config.toml
num_attention_heads = 10
vocab_size = 2048
hidden_act = "swiglu"
positions = "rope"
attn_scale = 0.177
extras = ["capped logits"]
init_std_o = 0.0
init_std_up = 0.0237
init_std_down = 0.0
learning_rate = 0.00834
lr_mult_o = 4.0
beta1 = 0.93
lr_head = 0.00612
warmup_steps = 200
schedule = "cos"
MLP neurons of a small language model. Each row is named by its layer, matrix (gate and up: input weights) and neuron, and shows model dimensions 96-287. Each number is 128 + 24 x the weight over its row's rms, rounded and kept within 0 to 255. Numbers have three digits each. A neuron's up and down rows have the sign that makes its largest values positive.
Before each neuron's rows, "fires after" lists the tokens most often just before its 100 highest values on Wikipedia text that the model never trained on. A number after a token or word is its count.

fires after: " L" 17, " l" 16, "r" 15, " Al" 12, "l" 5, " B" 4
L5.gate518:127114123123092111079141174111106117131099059110171108158123124110175113078115120088101177092141118139162160151134122132152135118158171109145091137133139095126117109146112196135114144127130125105134134116141132108108127143167120095126143118151102122099135123119167077099126112146137122098132119180116114149143131125145131134104163141118138134188112131114104114126154118129114155144126135135137095132142160164152148135137127128163150109133101127198125128146137125064123151143158098171140129122110118098123103115138156125108115116134134103138139161086131127178132089117136088129
L5.up518:143133145106126159126127117107111136128111115104113167135146118118065076153102077103126155127103129118104149158132128203132099139144147145126139109129163155127153118126135116151103109130152136172087129136141140134135089104109128079107110112153112065093163181133126162151150155149152098114149153121105068129134120161125151167146152096097168155136115134149124097146125125100132111116130148113090068108151087121118137131077074094130097122129123116179119081125134141112149106097115106152101173094166150109132124126140152133160113136103161155131137153100118104132139136115064116130

fires after: " |" 41, " Ch" 5, " J" 5
L9.gate301:140080135093116089131132117133123156159144179099121126139084128087115138118120103111121108125105149121112122097092122148125101109147140108175172135137110123146135129163130104114137147105157140139161139122170097124160135127152155105146093117168116152119145127143126127142131149091104101102135146102163161164159128094111147136175104102142104083086124132106085155121086142140104126130089099143137085131143110127110118148111142124135136123162132126144099160144158153120141102117137128094110097106093176117070129104084109126142108126135157159126140147103100125100133105125122091161
L9.up301:059114102143128153099145101150089082133090141131152145099114151097137097138122111117169073123134134139101130130124172119136139138174123133120089139151132131140097113138111148086114153092091152141148125159155114134135098138108150107126121129118147147134145151150188146122114127112114137172144072106108127106132158138106102149141167133130122100146166116082143090124069093111174183146183150090149121158117106152099119119160117075149129112126146080146123147121107139149141128136145126135156117127125116147133134129136127138106180123138107104122141155128169133141162129136085113117

fires after: " M" 32, " J" 11, " V" 6, "m" 6, "M" 5, " ph" 5
L5.gate466:135128126148146113116124154145124143134188133141103128100143140144129112094163159109139102155166126134143136170124121141105134138122146134141135117128151124125177116125067142145107147125109138092121095111117127130154099093129116100150178143162155101140125160112102091118137109135116142114141101141152116093103125097133146130195182114093146174136101104121143098169110089172082133086100115116127141124114139118145146120123140116112135106112170162140081113167141144128151109180123133091102128113135153077127132116104090138108118104106100099138115090139124136148143078137099149148
L5.up466:152089133172087163118112141095104130123173120131135115052138159089142134134097113149128137112140149102144095139128128118166130113152177132132176154090153150133114097120115167123129131122097077128129114154099152119117116162121106139139124162135141126130115127111100167170117168134139142121102122178076123123086070097101183128126141128125087113120119108118161102102149137128155115164145160139107117121113103115124103173148146130117131098127145140179082131165138130108115088150101119163131135139148109105133168153141143134138120157105097106143110069182119120146136116120132126153

fires after: " w" 40, "w" 21, "W" 15, " W" 13, " wh" 4
L2.gate418:136133131094137195126116115151164087078124155123134133134132112142127128129104129145147060144107130154100135116195118140139104125095098083127108129164137111123141141108106133096114125107138114143132157113127116129122128125111100141172112135097145138167163120134145122158112137145093084124119129121071132173129154160111111119130147102165113147180131143129158149108140106091150131140139136089153127148112150149161176137087149127093160167121096166129141118113134094122130082137130161099155118164123142095114131146141141157083108126113099114135155112128112141109154172102137172126
L2.up418:135102148118133105128136096151129145115177150145083150139152101146144095083137134067149113141093117141142099137124149114135144135149082185116102122119116128140106158105135110152113142101129134140151114132102145082124181154163101114096102139133118134103105129125106123108145086130170106170107133115105115100068133093144159127156155113133111152145100126091163167143144142127106100147116141120141148135136135118136152138146119149134142139119156122123124124117117063143118100121162112081148123125121150149114121142132179111121140140076114087071151138118125150133179118129099150149

fires after: "R" 23, "C" 11, "." 11, " the" 4, " R" 4, "N" 4
L3.gate500:130132122156114113117162075118162104101081102127074142119154141103103128155124087085183184113094161098146160110084105063131111110111146099137133101115111106104120110098143125151099144120139110126158152156142102093132108140120148139126137112135128132135174130130121106131105137170101119111117151124134101120149112129138131137140139146153144136137135101142130149135125128090119102122148117114147151137172182163112127091150125168164118114155085107147131119178053129114086135123100146128077147118143138130176125129141135150127081114113128142143100111106086115139130103143105122120
L3.up500:146139119132148126146111148110116091120130104096102109132149129129144097119092138069090171156134101135121138120100164092079143111130162103112147149142160133085163101131107124101151106139149125077132145111120123156141135106146132110095166127109091119119119105111160129109117176131155090107133149106142113132155091107154112092142083104138096094128100112141103141160101171077200117112149155067134125153153102145133196111100151132156162134151173181115137134126114104163125147133125112135127151133123122126174102138117118134127133102129165126109137143121070113102145076121174146075

fires after: "d" 18, " D" 15, " R" 8, "ad" 6, " B" 6
L2.gate155:117146121161104147163124148062147139120107101098083112125148120123141099125100113146129120123128146124163120122106098115174099138096097124123159138092166151133132139176144084118113155114170123132164137094144100129112116093126107150118100135150122127137167189095127113142114149105158130103147104154139170136128108124122132151166120124081139120171137106142118126121123151120131102160112077124144128122137148163167107124110123171179123136120146150160148117145099126136146111179148125128121104107138115104151148151159124132106173094167137116137144177123150132098081118110129087084
L2.up155:122157153097132165118095084109109129074119108097092100134121080101148061101107114129103105116147127108143121154109150110158114134150144120110124136111137154145120132146088088127147136108110076107154170090132128098147141147160131157148115147138168129105116180146104146187167112146129135123122091183104158127099139124097108120165100142148104106151163098097143145142128170131101130139119110136152141110149133137143114135109147172152137122119120124165124159120078121129141068144141116109109104106109074122133162127107165125127143123152163050093144152148149079107152124108120117096

fires after: " w" 17, " Sc" 15, " exp" 13, "p" 11, " Sp" 8, "w" 5
L3.gate145:122122131153156123121144150084160102117139114124113128129152104157104112143150136131170123153107097130137148123113138106106164143072146060178144117131128118159126138129113130145141136142119130130121106061163122142144125132144077159144164164120118123150111150123103133117132139146081179094124164122134166152124133120141116126121126089142147157103154182104168152130101083094101111115101122147128081161129126111160139136135141129128118153092145128139107176178170155113148080127137115122167102140160134135106095145162091083119163110137166156098098111098155162127121154111092123106
L3.up145:123114133110124072137102126101136122122131167109114120127132097123114104140133138150094104130130122138093108111097117103131156117110113107120095131161106115145124085072120119141161123138132167121143109168112128112162166106090111105170127124133101146111135150140129157118111096120142170105107167100139118109123129145121119124183130123168089141110124173127136157179109139138125098125132106160147134156108094152126175166100127116149146137136159098080150125062162166128143176095148126138158094140108148089112171113151144150100121101120116096087136103131107120082137157165126180107

fires after: " L" 19, "th" 13, " g" 9, " Th" 7, " l" 6, "G" 5
L5.gate565:133136113117123122151133165144120123101109134126180144107149147149150121103121143107138136110140132141121122136154118118161108123105145118106156133103077084106122122115145153121081190137146139140122161064133113178055107120146173079141178174131189134140154133154126137123154092119146142154132127133120125118139131167164149140105113118122094155152112123122130137140107130122098142161117176123124107149142092138183109143101122120131121093140120144107111082131128114134139139125113122136114080153087138142111107156138132126118121103093119102121143138114110166119176106143143160125
L5.up565:112140122142120195170142195114148115137154118115146136168144095168129128108094109133097113120162121142135073134090139140142129159094164105154115157126146146099150116114153171139068123171121109130108093114172135140123136112145113123135137126153112155138111165128115113107162117104146149122073145126095143146120123131139129167138145137134093153136148107163095142140125122162145102118159120142135153115144129111163097148092095062111104143131119113148143119101122083120178150109113135100148094133127122116118104114146150148131128141109104108126113123080108111155137118208100142156

fires after: " St" 28, " L" 10, " Ind" 8, "aint" 6, "ig" 5, "ot" 5
L5.gate540:146126110120097120176135138132107169138127113131112140114137127087153150151117115166148150139134129125107096100111155114125150157162122161122164177154177152144136135167108121138126151162131174182104115143096076146136141089114156127126122115119138139124144141136103138106151127143148111149127120172130145080123152182154097127135110147122198142124120136113114137137147142138063100159137144118155112111157112143125133117154126118113138130128119155118173105165157082171117105119151122110108129132130132157136169120146168120143125124101127098151170116153143156115174079155139131124
L5.up540:135152163099159114155151146146134135138119176122083111109085112121096164114056121126117101168122129123157162137117139140141115145165149148107102160108126112145102140152104125142176145141070116150112128143132130138119150119103137127100138097085132158079157134106137150139098113141098102072128092096159127139148115119142119109116146141114159123112072121117128106141168117105148147133112117128093134138130114171113127137106133129137160104088102095158102140125156126134135146130123129117166133145139145121158109122166088122117085133098129157101151084168074127158160153137130114160

fires after: " m" 24, " M" 11, "E" 7, " I" 6, "A" 5
L2.gate4:146159108129124127104130170107147154095151113180093094059151125113113145144142141158139105126120145115120165169121138112115100113133116120163125121153177128158134115161116158132113140137115125071115091127103124104112098133138110141138121116162148148140154130131080124172120130138131129121110139153193108123143115113109111133115082096140159130151153166123117111108145114136084089118137154135097155118167110119130102145139137117113158114182116138098130137094139077165150151155134102132170116148108150149140150134123116098126129124113165162120110117129148105118132135098138165123
L2.up4:109114114132103126092126141165141134091152081161105124142152139119137148163163114124120086096115082132157148163128144063113120124109103172105128123143104128106176098163135151149134165142118120152136122156117087127160100172101100155127127122105169137117134120093122110151153129133152096153138212112135085088144136143118135159143090135166117139134116113117144203105139115127147139111083132156065170118155101132133137153157085159148129118122150119144105131117138123101156122150133062141116160132127150116106121149154132097151139097124102150151091128089097145110142145155166109153

fires after: "-" 37, " (" 14, " \"" 13, " Un" 6, " un" 5, " Bl" 5
L2.gate516:123105115138103109136130148146151135107073144125122126145091141158138145099102173122119163158089150109144149128148184127115158121167136165160144142121108114146129107161145129127133180121126145119157073116145155081115178122077142139132096137123112138171104163133114138144162144120145139103107149151122154093174126117124101119080122135162133171101139153152141151159114136088095100126131169132126079105146161161099119109090095160170118170124151133140138124143108151113125159129113100137104108153121134134135131101124147148153122112098104162138122109172096118152130092095167113137
L2.up516:111129152148107130141114181154125116163129076141138171128106130081101138119125100125145160120080136108129166150139152138100133142129073144135129133127093127171156079158165138128124159129121161117121136103115131129134141110086153159089133115135129133132226154113150133136168090144097142141108100180112161140161106134106134107122124121126115097090137192160134130157146138163110136112128141128088087085122109128113124129125112188144086155166081093114140127083086130097127124092107133135117165123121156140159107114102131129141144118101109146123155125173103119144103117113115115121

fires after: " J" 19, " U" 17, " I" 10, "O" 6, " H" 6, " E" 6
L3.gate588:138129176113106130139112126181134115143098139135098115137132143180160222135118133122123097128129150149104122115166153152111128123144124132131154140127153093144096118157123110114088127134099162150096170101179089106118079116114149155121146114112100145153157118104135139156165136095111171157096114114146109103113107143111127181145168108097109100131158111105124148136133154136162202151150082135116125142169096147122094149118119083132133104122160123126163115161157146108157138157099120157186108161115111117145127121126163118108109128146116095120128116140165119138091124124052126121
L3.up588:142126127101077101119119107104099095121134144126134136162195159116107137171163131170113150123125138114126076128143101113101100175151115152153175104153166137103117127155118111145145153146127143163123118091151131126158112097105121158145150097113123137124180132126154117118099122150118088160138164154141097158128157138168127112108140136110128169116145146117085157153124134103151146145133099145087121150160152143133125124118143081108070125127169141140157145151080096170148163168111164143148106130115068138113126128136136092113131134091125100108143109117143104112122100128110096163

fires after: " T" 27, " D" 27, " Ind" 13, "ot" 8, "D" 6
L2.gate501:117136171076122125131090146100190145104150142098090129095123153118121141162146101120151139119125157137129164092126131126136181146126145109161150123126102161151098135147128112125155104100137130152085138149108100109100153173128113143099140121142167110105133124110148111086147136127169139129165135136149116108110104120123120158121122132126150159108148103126122115112148123086112043146162114142139089119130121123117117151079110109135143131165140131150123124141085087136119127105109131106141151109113117127156135124091110151172129090121173115128172109180107149082135103128097102124
L2.up501:152095146085101125158108119142139159130149119099138130115110090144110125167134170127185058114104131123150110086141099138071160156140116137139134137112126143144090134143124138128136099161108148154114114119099090136117131166120127142101066158135139118179144071133146133128124127151153118107153087172185142118127129086152106152161168169117107144104114122136146150135115098146112131162176155160122138125135100144087089136131124127143194126181137129154146137094115126124134125115152163122170151095105096119144128111062113128115167113106111130152130107166086155135168157115150104128

fires after: " un" 14, " n" 11, "om" 9, " Un" 7, "yn" 6, " be" 6
L6.gate132:135082135152120144084113125142164151107098128171120127118122146170152107129125144110157145124151144120157159143117098093174119131123148118103163126166113129132168078103156132115092185120142114115088103171144110127152124187092156152118180170115112149128132166113118107106073103134106162095148157127183141109155144131146117156094153067111147133136100122122129115145119107124106107148136191106117100088108177133163135146101096119157140140131138139110190128117139108129128152148177149152114105113107111157144138095141138134091085161165103164098135139106135111125144156164098140131
L6.up132:119103173129119141094136164157129151115144173170108134141135114151102128173109110110102169139116125158096122101120122075112141121162134111155143126157139087118198106122162112137159123154138139142149140119144143130156100178133087163120129120140101122138154131143161150074140152160136123105105129133119149110133150152187098113162154118183077106127129112158117142138138108080150091115142149147136087108121161131100132152117192158163072112148127109096120125102123125135135157146092172097131091101167115187127062109106146111145118142092130150148141119122115143143128112169127130073

fires after: "," 25, " of" 11, " V" 8, " M" 7, "G" 4, " L" 4
L9.gate386:097159118132124117109131108137125119127123114157095138159151181154082113148130099118123114125129140094131112107093115142127142122106182135133160128134151132143145135103139154119128151082099147143148141141112087111147100171152128099164139097113089145091106164132135115107131081148093142124109098128139151113116064111083126151163123102094142078128126139142116142096155081153181135104115143124123118079079101179139147120095110096136100114145112153136117116151124107127145135128141107138161096138158145146143142151148124084105132136110151103161120106128136162150112105122060130123
L9.up386:135140125145104130163123129074126150136138149132132109066164142180148147134098091120135100138126134151132103145099113130188138135105135119126138153100156133129130104138134157146141166114128138086145096163095128143098175103109139118147131093119111156133118111177059121097123117118142168131103131152073116145086125060139144114197122134130113144146123088136096120111124114106130088122116133097125124173128141145110158070128121160137157076105115144126134101155134115130139138132129155121137155119117131118098148128086124101120138133165094146105097147114111163133097127116128132110

fires after: "-" 16, " un" 10, "un" 9, " Un" 7, "it" 6, "ain" 4
L5.gate435:147117124124116115154133126146125096139135142144144139128108117124110137114163114138142171080133121112142125147155120102089086146146173154128136100137136135176180176177120126142158126102149101123161110121132092150138134140128115124135124156159145167075178124141146132156071127161140133104107103142157142126135122127098113099093123117129135152140119154128151161166103163079093126122121158137125134133119149144099107125096096147166107132108145142129156147139080086138112106189162133125072136122150142115089125096188153153185161103159117125105108112134094138134114105113142142100
L5.up435:095180120145087127097130143125137093115096106108150096176119169120067150159099143147087131121125155098125176109174114138145109108137106133102098170148156158135139140130123117133116154090105153165127132085133110129157137168118137170093123114135120152129115147106142121128166100099115144127103140148107073152085145146114167105117093121114151092121111166132135100115123146127159155158106131146171179128121142146080122123179156108133084116074152078158120149106136114134115156141137147132133135119125166126141113128144136111122063122107140121168139120176149127099118107102101098148

fires after: " B" 15, " H" 10, " N" 7, " D" 7, " Z" 6, " T" 6
L2.gate330:128149140139110142102141117151143140193135114112146119119124131113142133072118068131136114133118125109146107125156068179072124107100085140119142130120130134157156122147176112104104068114121137133161177134139161141121110145105118140145104121159092128146129126095162142191144164125140120138117094107122139129142120125131139145137145173134128174141152162106126150170131107105135103151103088144115104170106098150115116134150153124161115124144141094159140153117125149099087108096142154101120124106170150132136150131115125144154146126132144174148068175166133104152105149139128132111
L2.up330:088133168122144116174137146105146127078111128075088130155131126119144149137159111133163075170134130137098114132105145128145095146116123121110144156141095188129153140105131144147131118155137133094140125198128081115168167110123154099131103145123147086117108125112103085109133160159136144171141101113136116134115185156100132168114118175122132144182141129135136134127125150135134162106135126091155134124152120131126093099171097126108129117129146148091139134139074137148112135147139159115147134119103110101164157123146156131109150167113113125130163115154158143140103109102135118141

fires after: " f" 25, " F" 12, "f" 10, " O" 9, "re" 6, "up" 5
L2.gate68:130130131144068158140137149119163162161163142138112118133120131100140158159166154153143141119146137112117135139162152158162118141120161114100111142119113127156167133133157080088129106105106124116113082137150128148093149126121116118126145095076111150144151118127108097102130145120115095129137146099136142099122145147123122118105081135148138135136138144131162180126135152104097138125130109117131118143093147107076115104144154146167110131107128158076112186135204105101161127118108078142159118154146120127138118116152114161108146119170208103119137117128137150111113177090126177140
L2.up68:074123119094101142112141108102114128147142147125100127125177133115110157113169132117102106130126107118141127145110133152111109110075138127092120124109113081126157150153115077127134107082105125109116138133160130149122097130101122151068130094139134119136150127095097101134143174146135139121118156073186129177094097183135132124121097096102120115131119121104096117109150144137113104112135138184122122117122142112075141114120128153101118127123141125094120171128140133152185124149133134146143141152141155094128112105134113136098131091093122105108106083132125114085114165123134152130

fires after: " J" 24, " f" 12, " H" 8, " Ch" 7, "j" 7, " Christ" 5
L2.gate614:143100127118170126153107106100121145137136147101080118137138136152136084126106151113124126127146144079114086121120119147075086094153089160127133123114138099135148126141084161150144120136106147113141102123148148100105089102151158147129129111091151122129075086119071175107110093068081126122133136133148087097162146109136138122118117071138127106150140139088131124116083108115154116140148134124144163106132121143152181090134126129139118133130171097116155122107124140121125098126164129157140117156099105149107085118129107142108111134121157147104146139111147125107175147135139106162
L2.up614:129169129127098148133141109130127156128116148166141112119127158100095168106123073133140167112117127142127138107125127095078087152125105160153145094108123084131139103109152139136165153122134130113115150171177148112068109158100112045103167159118156125117171140112179127114114174113121114168135111170137129104088133118109147138145142077112105136135122092169147108147124136124119155137140087097180109147148101126086135135140128133128104135101152103151157137144133114137144074053100146160103119134108128181133163144134119131095103106129078121102121152113100155091132154144122114113

fires after: "A" 24, "O" 10, "R" 9, "N" 9, "iv" 8, "L" 7
L5.gate152:123121145112107139094184094092149114128133103121096127121150104083084137151098114144116117132146146130161151131143128141096169096131170142094146149117130101127159133155141142133106161152138116154122114136151144126125147144114106131121144074149125136113123123143135111119127134140100164125130105134132124127128131099090105127112086112101130151111199124129133088148150125085121119144167158104142098141132103122080114102116099133125114118105109112152078148123121126090156098125159159100150103105105156111099150142085115109111158090135173176122090118159140119165138109138103151113
L5.up152:125135089143126137158091078137133140126145118114156144098140129142127110108105125114141138175129127149097130121162130152114121113132134103162122137119130117086150110096138150118132144134167080107083102157131109174133108123140114095157142140080110125125091128151185161096161131140136133128131110128111086146141109108154129081134120171126124121128126116104149065141168100162164157121095142083110119095113152138115147108118136163131131150190133167089102112143121110172130146109108093121166131119152125121103134186133085142145131138129088082143129110116127103091125085103114150116

fires after: " H" 24, " h" 17, " D" 8, " tri" 7, " M" 4
L3.gate350:139100181153107089114166107168123141134072107141147143148136126125174137128122155128121084190118107124137128091096145110143142138103105115112114182120117116150086162170150127141107108084117146100173128151137126124183138125143098134169133129154122122134125157129086149133081113147153142133119101100119124154165126112100101141185123116099140155148091148120156145123104100126124140129157106137135129133123132115106101069146145164122159177132148153135153145128168133121149122141152112088128099120155110142141102150118150133170142163126164126144162129131178154171090136184160132088
L3.up350:116125164143117079164140106157145123188113161105139090125151161138167146153144134140136116171179173080110105104108142124135087120110131144092095129138150161150120138123110146159112149149135135108169147134161123110139156133149112157151167130110164126120104103121105147119091090085082156154089084107127114172114146123109125119130123117132161141091155137111147137133119143145132128120166114104111125123137112102104146111149127079132140171154116158115146132095116163125160106142156122115166111116155116140129118146136141138136105141141174111184164107129117140127133094177126091123

fires after: " L" 21, " g" 12, " b" 10, " G" 9, " l" 7
L6.gate439:101061138166115130083100124160098167117138101100159110155123123133156136138098112134107099126086136144109149160141096128117113131119165130109142082143140104111154091125127145114126126106160121091165131142135138135142139118146138123146147112139154134105128116080142148132137163137154131115173132123120089100134144139165145146148164122064131105100070137104118143116123160093096114123126103126108089112156123142141125131152105097107113108148113150137146087114168152053159149145147143140123127100117121104146088116154139096112096115133115123126156148140127139186141155132101115101
L6.up439:132137119179162118156122108141137174103151142167122116150107133162150113159144110118094122145137091164122108138123116148127118140138140137131099158128145169145132085148168149160174114120145091153119126152128110141139120118139160080094133141167143082139145146138149156117106134128113104127125112164130126130157108098159121122149127107130094087137103109108096179125130121156140157107150151114110180124094136124127075053123125106147109107142114113115115116073128099098130132127129148071109125123167137180124094147120153116186126179121142123139120124125183123144106105162132131104

fires after: " f" 22, " J" 20, "J" 11, " P" 8, " p" 7, "n" 6
L2.gate293:133108148164142161124136122171102129093115111106100131091174163149107133110109132144161123104129126121121161138089125090092128131125143108175111144086129167121142136115118135141071139136102127131167151159182141136144100125087143090119129116135186156161136135107145148078145154133097141149124117094127130131082144145167109144151151121122107123178140103124138107177078130147139134118123111130137091123103057169118154129158141115153105079163151123121129105137102160104122118147094128150101128123163147112129128143122138141106139112141123144126101129126124093127136086130157126107
L2.up293:177125112095119158129146152188133132160142113123145101088146147146160162151168079122125133122132122157124138169131092089110161104089135129114154122136123123123159152107132131121111104138082112092119115116094133135187160103132116121120177161089131121087135151095129092093106173104136123122100169128094179130151116166161152072162127140146157165126117108122148120088153116095125115096131125114115090114135121119130129156093127157120096160114173131114132129120107148072114130107151136090104132081136151164139140089098123114109106101116107143097148152135159056120079110140140120137

fires after: " F" 23, "." 12, " O" 7, "f" 6, "un" 5
L2.gate117:132108113151116185092142170136154125146109153091135132127121150148125141121115091133120128118165121089079136131172138127140124155094153143151151134113149128130150108108131164149163123100110112191161155089143133117107165132138079160096108159116124171115096172136123089100077138143123113143147108122135121139076075140120144125145143099101138129131165139123098126118131131110117127124149125105093109116107162096083095111146142115120083113117175155128119105118136133145161127139091145118103133130133142106121093145141088130113204152191144100153073133137166152131102188126142133144
L2.up117:117119139150123158086158152106132159164116179123127145110106118103166142132137111163136175115208130068078148127164106133102123109125143131144130117069128131093143100113163127136115123131158124127129130110163143143109120109119121144121137094129105138128101114116186113147158160164067112159131123105126157156082117156122128119186122128112144136124114104114119130088175143153102069132124121111133129147165128130120115157134129123169124114075127121140150107173105165137153127143142086158096120128160134132136139135125120122139137094153152148134101083123127198123176169067148070114

fires after: "on" 15, "and" 9, " C" 8, " J" 8, " I" 7, " Aust" 6
L2.gate560:112134128168095139106108156102124148094098178119135133106132112118176148123124112095130140152126141113148102134114112151128101161110133132123144135157167116113091136154125157131130114118134131099074115109126054055159135138146149109103174131092115125122106125133136089156126114117112128121150115124138086154131143135120137138163103123123133128130092120139124131104143147149144089185112096150108170132142097126130110089130156129102100144135168112171158151118149120152143103125156152146115132142121138078141136132090136099112126181106169142109134132111171137170157104153065131142
L2.up560:089142111143076126129132098123081158120153104114138170129153124072089169145158123143121149190105133172162136119164112105121105154106101122149137130113088127146097111125103131126106142132151108145118169129122103100144113102155144142153131111164145113134144101121075127112170162165166140138129124156121120143127137129155142108164068126076102149075115123154116092091097135140127098117149113102094191153113146132144094114102110113117105138134150122112161122099108097120113123155151157143138095117145082144130144147108128094098155113121113099103149119155131141170119133191092094158

fires after: " M" 26, " m" 20, "M" 17, " Pl" 6, " V" 5
L2.gate580:135113095150150078114153139159124126092151152129139100110144116065120163161100146132111161149177118064133125140093100152102202136133089148175148154130113144164125150115127127111108160077103153118137137155157093125126099129148134119123155122131149124157147108153127159150122125131103138101108149127127102106142134130135109104136140128124139129105137143143130126130130133158108103120112120099125097163116129109113140128136164136166153101161142102109130171114150147116136139137103151119170113132127120100136121118076087102106135128134109120154136122171131167105126097141116135112
L2.up580:057125144085146110109115149129118150071155120123132131154117165137117167143111101128142111131160118168136110180132101127127120130107083099127162160163137150132175158162122113098148114062138175149106157103131052078182120111132130155084137105128153129128131160109116102129111111122141133107116138126147051124156119120138102112102136130136163120107143109194106111104132116132164134109112110094102103126143155163127114140115136149174144116121126131137120127100128122163160167128102162114151140138120144108148089144096078143107116115104095114108104144086091153120108113111102118140

fires after: " L" 17, " V" 12, "ol" 11, "v" 10, " D" 10, " v" 9
L2.gate444:147134131117129077163142161124137130154089141148160088066161162116125146149130087114141145116159186172166135077093099103156165123091108113135145156149184147124122124138106094153156133151118128154114115084113104144127141126136113152153135155153124135126130166127099126108130139122132124076109127159095124108101123092139120129167153072130125134137114131157134139137097177092126099143130145132139115163112121171131135160131133100168135127092100173135141147162137107110146117144136089138113130149142106152117118113145131114114114126099119126126122120080132143097080154111103136154
L2.up444:148155112121082098103134149126118128146085160107159080133127122141128108166132119101151081107096146173079059144100102119157141092122098109140134177114152120121149097130122127131128093157126089141097136111116077108108111113121132146129164132171137125144153138129104102107101144108074168132128147136141161124111105111139127138176144125130155139121111150156145147130080168096110096107107104125132137137116158118139147180114096068170163147121102123159125144109096106170131110138118099151113158112094126143162147106131136119098136147096107141107093122069091135098098149128132138146

fires after: " R" 24, " B" 7, " E" 7, " r" 6, " b" 5, "il" 5
L5.gate304:115126158153171124121174078070139123111126119145099125119107149188166116137139171139123163138112079102141149135108089127173109139160168124125083155140146118158143158129146129137148118100192127136123125090120122131144165114142115125085101177160135170132138158091109115092149125166133153072158131143136125129112148115129108124132134118116123086092115103130100131148095121150159114139104102103107125153126123091164064139110132141112101126107124124130158100139126106106125138086133124127113106110118115104161103124119142115119139101122131188137130122107148124114166143109127088111
L5.up304:137148126161103148196146124107108108156129112103125102122138098103126146127103111157153094154154141140129101162104133129152114154150112128147140152119143123091150182122136119120136145142134147076153111132103188107153175082155160152126134130156118161152175155112135110107099151123120132084144095128131137134100196163135134109081143114150112125155127118134152117106165154090184116135143141081121166097121145119091144133118135133138132114130128134142181135155139127128145126112142103140114125125122106106135101138091116096123088076095145154118113152168112099123123100122143101133

fires after: " O" 40, " F" 11, "O" 7, " f" 7, " n" 6, " o" 4
L2.gate338:101143139087146129115134083138119150147107154094121130168125136150143178149130128111139183157146125146107122124137130104121128134125124109144171151134103105129128143132140111115079105140102112151136146111167172115105128164129125164164109087161095119088177122141114126108157125131126110125123152125154084138138135130155124119106054147115140153123103088113140176102114163106125103097137118095146132157141150117070108079181125085128079144117092139148139122136135109125161107117111096127103135059137132159138113136110122132107111117125121135129156105162126102110115135130095065134
L2.up338:166155119199110127116160129130104163127122182100106150117112167137090124142138140106123096125096143161140137139149094154125182115159119113089140137121107086102102144114127135087116084137116129145126179129117146149108136128151096131116150081105154127106138122114167114141156149143142105107110136184136132160149133140168127131115102103075132131142147137093122137166151127146090145134144114135102154112126124134134117124087107159119142150126140148084085120113110138119119100101137162155132127094124150111092141103154112136083109103137114125106138094107122108121126122129168088123

fires after: "a" 27, " W" 14, "e" 9, " be" 5, "o" 5, " he" 4
L5.gate170:130083125155182140098157138156120126148153102134109167147164126120138164144130142117140131128140170109162133122166114144140138111118108128127113106096140122152148127121136143094157150130128160112143138147160141090109158140171132124116139115121089121086141149132131136134101114119146108104165147116144079175139165123103146121131114139140133138111102141139165147167104092139143141153084076163135150113174133083139104111136143065156116125111148102118116168175163191096154137121132118141065114154144149142135154126123128168151080129097128162153092139131151088120120134143126139130
L5.up170:110134136155128124130139162182170186148114127164102152099145125091169092139124072096088127122124170175146149126131096145148149134152152112081152140143111114117115130159116124119135150091151174091118121134133125105124128132137182148127132163105113136049134142130123104143127111075132128108171166093111154167109130126127173173155124104108129157197116151136121174140133139090128135148127119139103148168103111096092164118130130140164156152133129170143129144148111120107169151132128091133106142175122108156153136117112116101113096102123141129104111161158113114111145109133116101125

fires after: "o" 13, "a" 9, "om" 8, " in" 8, "c" 7, " des" 6
L5.gate212:142117118113139125136143115125120138093109155143131150120131131142156136154118112123127100131107156121124121150174155133139090144147120106135093134138170162140167082112090136130182091121150128103093170121158179125127122122126127150092156129126124146086137135142144136132091104132094088179141128118153095107152163115125127150130128142165131135087112113133095146120162093137130099129066110131092141126147135142145152119090127088124144140096150098167130150104144142115123118106154119130132116129126109200146106137146100122141116176124139154159123123144110103161098149111121154181
L5.up212:127136107142140160102149101127144126111114174066132148154099131133127110149158079112150186124097149148142103131165116160127145155166140085140118150122171111129130092146130096093118104137127122105127134144103186134177144144139142115121097140114165127057120155125096149132110114164133144144166117151125157089110139178115145130120138142131091133114141132117161165116158094127118096129170128142110131132126117078117127135123153144097126135127123145164119108104134196121165132106107115183072120141134070157143075115151122114145138139124116140153110100179133125150125135120098140184

fires after: "J" 13, " L" 11, " J" 11, " Re" 9, " l" 8, " re" 7
L5.gate17:115150151184148121138127122158133134120154143148148103153124115128153138141106129100141142137127117153160114117104115114120125114137150156148103137133105143138109119093107096136115155154165108157118134115147165152155136120139072115118119091140161115138107146165172141130168086117126112126093097119145149135115163147139143118153150097127095101110139125141120097164138104127158144113141094147117156150102088098099130125118138155145130167134129073171163097147110119126132131134123138132116153149175109166127133133113102101133080105127142134091109114126130106107122119123180139118
L5.up17:154135098123109142130150106154120141139147160146112142116161111117138147180120082112122147134189156104093109123113104084156121129152162131109115081126117138114141116124089109109158138147123155094168156151143105129125153138151162133082110136093118143145142108099061105124131142126103102127121157146146152141134136109155151093154148145171099079061153164107078143177112130107127122126149128085114134145153118124111141112156151114106142126176112181114152136166164153149105143091136114080141116116120122099150122121121159189121098130123146133137126134078184081155123105137135157151